Weights of a small GPT-style language model, trained from scratch on English Wikipedia.
Size: width 448, 67.7M parameters.
Training: a variant of Muon for these matrices, 427M tokens, 7111 steps.
MLP neurons of a small language model. Each row is named by its layer, matrix (gate and up: input weights) and neuron, and shows model dimensions 0-95. Each number is 500 + 40 x the weight over its row's rms, rounded and kept within 0 to 999. Numbers have three digits each. A neuron's up and down rows have the sign that makes its largest values positive.
A block is one neuron, or neurons of one layer that tend to fire together. After each block is what it responds to, as a language model described it from the Wikipedia text at the highest values.

L3.gate126:478511525567567516526577561516463498531499511483536557510580458505606511570532516575487548476490486553552593523548542563512495450452461535499506433512552468522482429484514396507486445576506505497485526535462465380548495530507463492464529490475486468583459462516521534491457511544535477494
L3.up126:548542472486473513456505399467490471436541560459476492513548471575589479521465502582448486509530541499490530543409506507486605503519471570582513494543515445506536477479537453559453550485475509479510506554540491525579519517482473502438491508560477489476517476502449442565539417424489539508
L3.gate157:477458448426515545458541528531429497482515450489512449489476460429524492507494461478496456514587509537534529467536551509491526458568608459449500503469503522503467476520507451495529495550472525463496471481416511484458508484518509543451537436590476494447527541438483423499564481460503512500
L3.up157:515458494498462477480495478521427529526592454506471500453437488439541477510433528433416465547512453497514457453544545549504494510493520494456473434445486591432530480526568517503502483489568525522524516524476497475518482532580493455508498486522561466452534491548502423501516523490515439477
L3.gate299:463427567504503584507495497492524474524521566553533553536500497490487505555557475507472464492476492437504518510502460499458433515587532507463529527553527459551542489500526491480582498570511440475487430477568482454470535547481474494527535412543456498554456447448541487547467419518436499443
L3.up299:493460527560519519530537461498505475467529526487493440488542529444508582547500450501501541472480391522475434516538474511438404496490466434505489465458516485534459357491468532556459568452438571534445513492526461456528511515502480528524529501486509550514456582452446516483445480421452494511
L3.gate378:481493485419474502503519513545495521449488536544487482523520561513462484499558552518528527527493532444501466465561465536462518477522439562514474549508470489554502444497557434451498479456519415513498491471511406467559555489555515490445476480470452501412579487522498538446470559493462514495
L3.up378:516527505468385514518507508497536476465581502530433467551466467403469482490529512493449434510488484502483475504541493485475483451498534496541475475494475500519486504529509515524475540377557482498503522474419515506498490490547397549492460557544456518511518482555438442486533499527525499538
L3.gate452:590506470499503592555549529508492521457529500564463554441497438558513508499551532559494528552520541482490456461452542580584539461529532487534474492454462500461476447499500526405482515500570468416492476480544471519585526517439513510584482500545510497455481559466480491534436566567487535494
L3.up452:552516514499465533599590493493535479531573435487493502577573465518533533506493540473455558498484485558476579471450514502515520466486490509511551447550479541538476480451475468574480520524503476489462542506503492483501525442523569528554471522503516507491536519476536477572391550512500425438
L3.gate592:511544450550443534551581531491505517481496542418480534492497489482616528533546453487531462489504510509514479485426504540491482466519439570505488421525526512508465551504492496511548481523495472414513464442445466500459476479452451484444532588512481580480461555519452509518485468528573539529
L3.up592:549618498549457420479486471464481424527466531489505479450545532491620463530595555519551414500462465508458489475531530566551543487472445589539484492477562526452548494484591461487566564428451487356455453532545450499525481546504538508456486520466524518483541462523493518441473474497553510418
L3.gate891:438518414525492528471547556553491537457586505486456581531458465476467501462541449516497577544522502575512503552496518525506478468513510503452433537542501481562506437469483492486545451467498498448508461460525503526495510458458524451526571530553478455496458427451433431484523528485508453496
L3.up891:512463518446453598606428573485524462481604471506456472481492493481526538565453500521481510521476513480464416467476511502563456499528524545523446549528530527522467444569475598472508480461539581519484542512481589540537486506522501489570437490583520530570563523483512464439444537510457461587
L3.gate1154:484561520518541436490527468510571517492492482456479494514543460409592486538493522485492520481520461455496530521473483620574529410517489504521552481486511507488483516456497414542548472429486508472410480533573548557508439443445487576561522535514463495551515521483549537533394497569535497566
L3.up1154:517536417460459515474455532489420503439475509475431492505511492492462486502501445411506467428462472531495502502567438467539550450553508433549534481503522477490495519535571554514484542517515529453598527539505456460497529544538505455412510488538484464456510511490427524466546520422574569518
Short word-start pieces, often a single letter such as p, P or K, after a space, parenthesis or pipe: "(p)rior", "p. 211", "Walter P.", also "Gold" in medal or certification tables.

L3.gate274:483487501507551558520550501447507529528472526505515528478503465474504492463556455470548412463539472496507507521500546493538560473553492508538485451554457452515469422546461456469547526500472450539568522483456479527485527428414478518531464520522498594501510454487511505511462580531497487524
L3.up274:494531577484572577498518464486536481574493529526544510548519478465513472474564448471529429526533493511478484514490507478453528483502451507565502455476517463570509403548488510561554563523536479510580460423458520526511472483486551513564519546466514524461514479525520524495523518470452478514
L3.gate458:422549487507482517528536475490478483469367470492476524458576487506521527499524485554463442617502508461476438567485479412564503440487506518477454445506524533577429479498488432477547516538531511554534489545509509551479475418527494472541479540512452482478472424522505525522503462465454423465
L3.up458:426491444468469535547504513570483435490450497567448497534461484463496483591509532481547487568486454453532462553456456528507494479508538426495473432555502486500500483473499486479467469539500527560500512492539503515478472390535533551557572488406489477482509451450542503475452442452495384451
L3.gate597:463499490432479543490571568498534524502415503528492478495467541556486498516475525529581525481507498535442462585495518475529511465434509527529469566513432543459488443437466562474514510553486454607547533487516515518592443458520502515555463445513491535498511546480542504489516558491443516416
L3.up597:425516522484525457461482474583514554573494453487524558484475470465517512489499499534516487556560542524408496485539516490464516464538460515485537552500401542517468476542515483483517523503448417531512543424514460563494430512555486528478502449494441488443490494514503448425447559495552521434
L3.gate654:492474563511525443471485535457522488501475488518541467530514483526515489497484528558464469463506518539386466454537409492475488437408509530499463504517472536547447518506511521481457490465491531613511566531513458560528434467524521486456513454532462536491509514485561544523513509437448506598
L3.up654:465510489486487448473545575494452491513455481544543508497536442542527460503520527579496455524545506555486464506492434501448480446508491506553498514552467535516501466498478492447474495499511532565546544581503473522519451484451548506475461478541463483458485505535525521529496485481458473585
L3.gate1039:480467525459484500492522553517481515485439495476473548469505552428464446454490480584483515534489478523534421540480490558541548501469465536481486479453440547560488510497470510513455414476528494560478488485456601535563481538476478487485464465469448451531578418459505501493545493540492496540
L3.up1039:446436476481430550516532573497497501499422423548526499537519518456510494497520463548499519511555580551487530485483484522514509525542488464543518549460434489539513500522488469501539461550489479572483443443546578534520488514523444482580539517543484522439547436457538486514469539536442481559
L3.gate1123:464526410485446522532498550526496497453504422475515464506576480434549533515565508500582519442547490491505519454464569471520457471509463441447547518446518538443528483447513585504509536446484526533538521453543456500525441437518522557521484491525494471540544545512501487478400458515519478507
L3.up1123:445504463496461526475551507412550542487535382441509516586554443442479529563525516515522507486564529487490523533468509445468488484514508450565533565482474485493554490430461479553496504501506401555617446474498462561513479496531556424567538418454530525439507520506497507522508537474501543488
L3.gate1128:522553451399496527501527497514552475508501488473505514514519503532581547525507507471527448510553506560494420468525595473502499532511459524470490570438443515563478548545516459441543475495461482582476517499473493491519472521519497462510532519507530457383517476546522539422529455508539550502
L3.up1128:440502445457500496496475458539526491514458509578517501504593492511396566444513488556521454475466555426471506509500474453471517476530528497464471506427502522441516484578500523423449537539534515429485472444494500501425568458485501455523509515590556437504487496456482498537439514524471476468
L3.gate1213:484527439491498471475507541464496508446439490510567503485480442488518515513511572528569472503438501510569492501466506531522533490444489524445467576501457525484515505506516529463456446529508543493530456552467468606508459483541502489505553473567444527476472456411530558486482530550469499501
L3.up1213:503534454496503474427470545505538487546459557447546561537459490484491498510555533557579506526427488485518515480492512514512516529470448467479471549481547529505621545552453500476436438490460546538495498507471432487488496509569511459493592473557466541510599447480540551500464500491467527532
Year numbers, or the final digits of a split year, after "in", "In" or a day and month, as in "In 1935", "on 1 December 1918", "In 17|73".

L3.gate579:561450520507585567516493561569555536497504499460525496566528506500517498437505524517495527457578465532487421540511496453533444522500483431475491505441525479498465460473475457464403453570497506460489468519509503450519451483476462436592505499463531542473575508498487511407472506524503405500
L3.up579:557562484505542551550514546528578496507557550486481519537503556487488474458545469512459498474507503597453470410482498513566513578499440467537456460474538510449454456501394467508445457471469449484572457499428465498553476481497409465465484483372544545564558485538498479487490527491467426463
L3.gate593:474511510477489482479524535474489551560536519536534558503505530521508522490417547530550499523482509498494467513493508484505438496525489505540483532480487509451447551556521468529509491553469509483468480576486454481524580475487458527510517578471580499474550503549511450439514474573514409513
L3.up593:485545555562505526478534523516542555514499522562523476478467536557553447463509505485499490522510485446509546502541494519487478538524423488626483502542442496475499563546540495461478484515461551481521479626465463483525511507516544486507492531494510532464544516491558526529509498501553554438
L3.gate631:467525514536435567572551583556507514567446522477505520452465483492529537456535511468510546415539454468486517499545484483561533522483500526530575484474521521513465478485530479518531472517481451470549534543510465566452540505541452433450458443501477540527535493446530497471475466457554528474
L3.up631:573578479477519523487469518540493541610436563447534474467436492501534535473543475465561488535547526462476532519460502532560537518471543546453494514511570461506483535479423459546516455515453507470544484538551476498459529447545513472455437571500509474531513501487528527513527541545530538456
L3.gate801:535525534537487513492525490517510503516546503487489505493516519450512465504506551537544435504499512497497510525501439540491510506481455504435511497478457488481383560611537454519566582539432467467467463540509459496529457484522465462495474513511400520524587428541466505449491494583466491398
L3.up801:491487496545510546501562495487540484518466487488546497531518512493494486522544524538512433541523494522540515499514400484500451485505448539512531505507504482527472567572460415436513541484542470524586449507500471502553468438531408535482492496475489531520551521568478515469487480533415417407
L3.gate831:526480493474533539484500523520517516507547523525474484443523552521540531485430552513523477444524418454568500524519528509486421489566486534610565549458570443543478457492471447579447494466544498473509482490449560518576496502480519535510526477467562475519545446538504496541472534461449520409
L3.up831:474422541493501514492472529532512526564517552515449487385519471539531507528528459510519549512532541485529522490603460488464508505523523449587562495480512456611443542476484500559471488443501529469492463494491505509586518505495500518562494525403512488465489433536501526505462498468514475474
L3.gate939:497489560481509505386508433472473542509504469478542564518556489537520437484433521555528555521461540533521554526519567521530542493483436547408491508439488452468473441545499460514497476477529510446435504478498491572504422487518521497501469512515549522489554556495439514454550476470474463528
L3.up939:516490486544556454477572581531475471565533525571526534449478558482476538483440515433500532462517506533466514522478510498492526516477435426517475516511477433533538508522465502478496511495515463487466599481511411543484473457521466485541480497526535543530499476540453514439525508485488495569
L3.gate968:509511518531444463546539473602496482530497547470477506441437456425472536486460501581594585508454507474427532477455486442529496546556454440503478485501470445532474527495435503556516469483455474510423456536439504505489531503415420522487448493531493514494420535553489529510506490472542534511
L3.up968:568512436439463496471517557603521514526508525467484450475490488449479501495491496552589466477502488507440459490477458493574554523581456461473479489512455469527504503477454485485499529544462503497452523439519541544492525404541483531501491567596443536534449533537435579586476520500517482450
L3.gate1122:472577534562530511557492574499502494541488459491508448501552443477505523458519480564539505458519511471518568558520543563479541534503516524510554494507537507508453520510427485465499484567435434485492484446515464504495512522456562501506565490497439469514482484489495470580485509469464488432
L3.up1122:459559432555497555439494531489588446594459555503489488566490421479500515510402570577430430511552553497547520522516481508516543521506476473450465477465554555534478529484460439545520418541449501526532524539535513470462461520545483537538492496510502477529493534463498492454414543527485490527
Fires on the second |---|---|---|---| chunk of markdown table header dividers in sports result tables, and weakly on scattered word pieces (place, s, =).

L12.gate440:479557452472500502507515540602488446486483491497544494464540438507521496562500483516524522444479477566538534550566460514496520506539469463509465522460561517524446408499544525533461478458513451551452514468459450490545518482452503573441516466510444461523457458485578445476503550509549519493
L12.up440:499576503469488490468529530510423483452475436503592442457489449525540521556467454505506487459475472560514533525575523572501428528577509437476493526520540557528444483404577509550500539504491544506427507426494433502500502524440536548497518505476497511527443487533592428496576509527554565495
L12.gate814:621521453499537527537516466446483501500484507543478466502538450539479506486548549554528581536501468420459410505536497489477466478530467518568513486459504489527485526504503518530465508537537500463501505471439427496448471548417481491473526456457501453477520467486521479440527472521460384532
L12.up814:548551466516490561511528461447451469507480508569483513558521541510439495512550556570509642551501546494550427552577533513507506430509478517544486514477499537498522451459486494478555538514467539500480452501460431547522403518462476491456483491427419456517497430457536441411514451537492493537
Single capital-letter tokens starting a name, acronym or rare word, often P or B, as in P·SA, P·lough, B·eaux Arts.

L3.gate46:479512460431526504531528462469497493433543473533491510438470492474530512519574468497518476471491483581521469477509475568530472496478426481370529514491496476496471502463520500556516543475501567515512520505481518458514463509481506530486510474498500517555452424538372514505443493519499511549
L3.up46:512528472447445472507445475486459485498492522506566500463484488497541473543560484478519482522486513528541499474541534573500479494492432482390521469511548525493504530488547502471430517446487625519519516516519541374515565588579537518445472488446565521504461518559376511472438471556480497529
L3.gate170:549500458519457464472504507575539465470471514473508510457458505521468524547562601487528527539467537496486503472475488423516501500551521519548504538542525507484463530467431494512561419483568492564431516544428483490562591504496465587481442500507477584517466474365480536450511524467566440585
L3.up170:529548480504422544520418515553528545497481522521506513469453555518486482475490557457474465476537524391495445467525516483484543404577463471443530499517557469473491522479468436479563492491471513538476531499445477539564499475548474570530480497438511562499512531403437515451516533501532478541
L3.gate238:507472484564457408422543478537499518536507595474516508529483498522498565534466530438484477491552549488458480566501565574444513521511500512632524466492540466538525477583534526503549415462478584481462472564428503486456449544451508542504473549451572509504576521464417470562511455462519488511
L3.up238:503536460486464428375535464560501528490510573515479587513515481548442586535510553456491450483511492483534490488491598561490554474517534524589503534489560525531455441517527529479542432523485553478476487559501458456460495499519473476512531531435568555527599539458459489519539408459523452496
L3.gate494:541490467462491558514510524554471508518426503483559554456598504519496547491499521523506477504539502551517396571488571465506486490520522572518438564583508467387454461511473513538497531480581520522482565492549505545521474490431543475539512568439480504517501492496472398440501398526545582490
L3.up494:498491533452484530508461420499456542444498442480522480563485593476441503496575498504462520502513539449462502506528475559508558525494466472476548499456454491475540507462466492551537415433520475468515501500541569491558501536567516442517520479547468498501495518459498544601526496519515488567
L3.gate500:532511531517505533439552539516471481505506466526469425572498454512470610502472510429418501551546492461554441480487548527483453516475455521466432503507435467550503462524430466509541428480540522425441550493556463492447539480501503476507553475524458512467503500445484499541431495531431467447
L3.up500:490526492466523495512510515524507557445447530442569475536511485484528510541527454509486498524497463450434428509429563553462432482474448493495509474520507543510532483491481563525481508560506521531443520517534472512477456510541498546519407541490488504545452539486526526513471427491454462523
L3.gate778:502539533457475558481558537492469482559499494483462453508476528454406520529475454455515466550624585429578521518531436611484456466453474573528518500439498486490542508507429490495429460518488477543447520391477473470507566463516477477493470450509477454520492471438516467530530504481490491477
L3.up778:507549468448474448463497510557469547446435479508471492497490430531449607553434426503483433477533561444578547513555554522508508566526527485522522535515449462518497462447507483595495513483526502517497510453430457456475461487447490515494555473507521478552486545498480469524511492519461437479
L3.gate781:480507523494474490477535512537444497503500512406483559424557502511522383534535435509550467525521470489559551453484428544512464441522507496522529490549523414451531516530508527504433572555524483502508500506417461451499509554462484500531502457490487501545496503588459480541518446456470402546
L3.up781:467536497463411504456531495570491512513506482494484515486558523557515526522452517460544433519509417482543512486492468577483434482440459547559502536529471453529513518539550517561432563555510522517506525488408485489439522518437473568500483522500519520574533545595447497563540470498476424483
L3.gate1009:468553547477567484505512479561569546471462451451504538502593501422479483439463555483500462547512434502473494550545557439477607510449531465434497508557525440473420496515533550473561528606545528565498508446514470497459474526449476525506582555509551409457483474459497481531447438503454525485
L3.up1009:571483469500619521500474495534495526551496526450464487524535515445514454457462454508473457509479462468496507484465483567564486512545461446449581502480513506478608425493452501506507529488468449444520439532481507458441503570444516473502515461494525481486466564548530455482561479491634431497
The closing = of "= Article Title =" heading lines; more weakly, capitalized name-starting tokens after pipes or parentheses, e.g. J, St, US.

L12.gate522:528494511440481497437568575449466522528506507389474503478497464430416455520443483424477518493567476566461542446573497533558548539460505443496502448473544471468430505529479531504464511492490450535559506493511479491559512443423487452522495427457520466522497453498480485494496529556490525483
L12.up522:539495525594378526443521473513509543518562511523499453514517441518550544557463478598506468526504580448515508507509489431519497519528538485571484552434480497497468516519427533481491468501504456484521445496516524537532537523587427485466468647525509502463474560514560539571516463407498506537
L12.gate617:537514517503467484422506495432587516572514512488524492446457504545493484541535467527527557482479505487481529480499528497488544453407469527509429530436515401439486466546491543447493447510542490544427582450539508516446547480508450523533515466509583576517495483533492496603549532448505544487
L12.up617:535495519415545503465475545516544513490511428495461528499453485541500478535483530485537533448521560558461507510422486489464462476486523509513449442484475506501456489497498581464529521470456569484476511491504471559543543467441519498602517488484440466498513485429536542484454498469537505389
The main verb or predicate word right after a long subject or clause in encyclopedic prose, such as led, equipped, contain, part.

L2.gate416:384541483474531578432486490492539493499521485534471439447446512514471485483512508535512480500565501457474455471480530511507453491576452527519470491485521480497489528419480490590574502469531520447546506486479541483510489468448549522466473513517441505515433495491542498583478409544511471490
L2.up416:486528485561537478472538462536528512540573489533533477441464507512530547467490514512519467444543468425513512514449491465516518470546478529491452506495489476475493528466555457553518474514551553517482552449514529489553479462536513525475529489579405543574481441517562574485416493495436486494
L2.gate526:498472492501437490522493486538537438470528460505488452519526496562574500541459563468493455549506534492554483595495513496491513569526484540575492485526504458481429537510548489489490470525456519429534516502551546492505477474546488515588492555497518507491524455581489471496591504492409505540
L2.up526:480512487484473454534509402518536468509526500501492441578500530523526489565578550579518598489508507504526487518498495503442548493511429519564547478576534448493431493535577465489419487538485553445547513472549496460517454516548487552544557546488536523473575416520465481523593511523479529514
L2.gate802:495565478517492528461425444550449456490559451543516496490520496531494515504476559485492405522504513457521512547484478506492465523500435534563443494509469467502515544523492463493535504506533506485561516488433509543517516482493439505484436491567477556484494491494482510515520410522490493500
L2.up802:463555446545551558474433461599489510466526553567552498529519472539512497521417496471439432493497475485527487479485479533569532514558348488521440497475460447492523472530492493490571481484495535502520534483407525481522436494411430480458531536510549531514457492539513492547610450445499444458
L2.gate908:546550415496569503478448503503462540485526518491503512450455567441476538547527550537538397553491493467564503516480543587478566502575484468494444479422469522485485471454478484533460493494487569545505516511551494509478488472517547545544432546526484511484498524495519494528521563477450545524
L2.up908:504488418514490545453413457594450580542513498500519531546519537485473441572498579524529502496569567468485504464419513470468554484498478497488482496455439507438495534480464480506469532462497517539486512547473468539501532481564527513593523520491529490566472511500527533545550608576401515521
Closing " =" after Wikipedia article titles like "= Brenda Burns =", and closing parentheses or cell ends in table rows, e.g. "(age 27)".

L12.gate832:504457493520478467491527515517444562480491643540480508477510467502457423523473538509511492574465509408474509455497449545474423499561462474472554458470504573416453470450569557520468479481407462490515488431554523509599561488458445466551501532510539517511494565503473502581471515464519494481
L12.up832:476482516511478476548526497483495531526451526463413451497510515508495472550521488547603455554525471483492488510438514502449455440471467436579601503505517526409522460471623511474552511447420544481464472524552484498548534448503519500455519587469557562557597512491511483554555548532558478456
L12.gate901:481575510502478440464525392586430479497517501452512507475524494553490487522460551562547510506512498497431444520492489510528579481475455531538457473560533483532509543483498519508453470462507531465443447425499467506571474475544522504475510529493508513535545508552532535539493484496470540518
L12.up901:499548516419454467508455495568487474508526474480477520533552473453476477461464517519581579485494510527569474601499476489532594455445473514540572500534578480493475527485517543443431496528509457564373454515505480490526554442559519498474491553454521484550559467555531492500578512511465509498
Closing markup just before a line break: the === or == ending section headings (===2006===), the newline after = Title = article headers, table separator rows |---|---|, and final cell pipes.

L2.gate194:513463469479497532598490469501548524492508478523457464518407555549509484530522510437517523474508559465478495535479482425479502505500490495514520505499419527472469479488408468503488528557521523454474433533518493515519528487569555476475512517515492499482530512487567587476467490552490479500
L2.up194:533498478513491521544465485505528457513509500479454493523445505513506477529486513497586533479505602434462480447483510435526441576569419601522480512518505522557489451474461444531488461556447490499408450555456536564531494533571470487481444479522477494454537526494532473487473484551532460497
L2.gate335:483453401449448494468496556465497493485478464498536534564539565521494522466534459563525470467502455507519556445523496520530485467495484538578496518517447547533438446465551415555549425535472438487519452491408434516569454494429542543587494523503419441490558507474537469499480580601511489538
L2.up335:542501535507477537527442535513474539563457493405568486387468477530520501492434494486503574508509531496552502501486479480619608478485521525490507510440496582465519470495492541537538549500449466539493467510544513593507441422504487497492508491501529533463558468516519452533508434420478549551
L2.gate375:523480541578491526488574601477454483590503552462506463474450459419525474470492537473524507457491478481477539508487494465452531475505398469519439514460482580528511486512530470437530472526472545482532499505525444520562488443533521460448414514434543543559643533499458542430475526452544456452
L2.up375:542455538542551528466552483473550569528509510483526572550447477435557496497519497556404457526502484498490465520584506504448556505497517514533494473507486562459427549509460437495460414523514509471516454579532401484612501434502443484431511466553510494558482506507505565500509604489482446546
L2.gate759:499515435580517546502471523530530512524514519498478528456517459544459454425479475417475586511535443438450467471498472485459514501456480568523528508419440528455470576544499489534501506518493514557486561471534416486520556534515528554501485471466554509480557572498425486511527526566486461493
L2.up759:517496501524524487518484552579500511538509519558463501464490498534488478473455460441506541468533526457468456543502487497449484542476515513545481466491457495499523570570446416551515482481455558522495491488447365468536502514469511573508426508519500502508538469464456471488536463524470534457
Markdown table separator rows (|---|---|) under header rows and === subsection heading markers, plus line breaks after page titles.

L2.gate145:489480629539536569534546454520551539565459467484467516499506430475486515511558544505547487377481582533578494477497473498514520459444533506446532442530473481536402571394521519543499539485478465500494519517406483565463477518482477474534484461505466498480552480490527468480443509469595463433
L2.up145:497489525514516585529420441462499541528463446451469497519486542459488491530525515548560500426498531547562457482437514476490504446462494510402531467504496487493488534431521488503505507472478466512470461447440474502451403508470481457497496480574464478468436539457508548553522501571520466459
L2.gate441:436494603548522496480526522468498470465514491483508500515434534435498521468539536500550543541515510451479471529443609547466560481485462462530546556450469483473464412509510448500477614502453508559491527493481487515469509542514462462473529477466526516524497493464483519454514516540529533513
L2.up441:453428598542489475468483538458496486526470468436479429515524506472516473425491526469509486523495522457504535515455532550463519496519524507500490478489479504456476431471507493534426526485459501568491481472467509464456524500511496492477550504462461557580509450500530499513522574554486505483
L2.gate532:505485500509469486502510529494532412532521471471522453465479511439537523474450466488473476492466554471471501523515492545456538494442473496432516492495467496445472534513494434462466504482487512526568494429471583492529424445467534424494470552483488469436433465481489507567500506555484544493
L2.up532:528483534522527526455565502509558451509509486509446514525499541496501522503485439507569477469470567551490519530491493489517537455432512467418402451439532428541600439505522490497461511500525542526569529484494555496485470523451484466498541532506483504399469482474526466569515523529485493458
L2.gate1052:509510489566494522485542488525527503481533494489412421442499457483508464454501466539505523493501541489514468523514526525482519542478396453524501486477478480488496543413489551534495527527478461523584548473417487517555484469482509555523492495539467597418557550480512444538464517536549477528
L2.up1052:502467483499430523496414518507472476569435513483436529472480456445455587561510478522539436479518520442521486512511527498475500458512451444582539529547482531582475405446484539374499494487503455559511482473470444504525538466512513515432507469490437528481469507421471446488478505588479546518
Four-digit years such as 1990, 1986 and 2003, in prose ("in the 1990s") or after months in tables; also small numbers and names in table cells.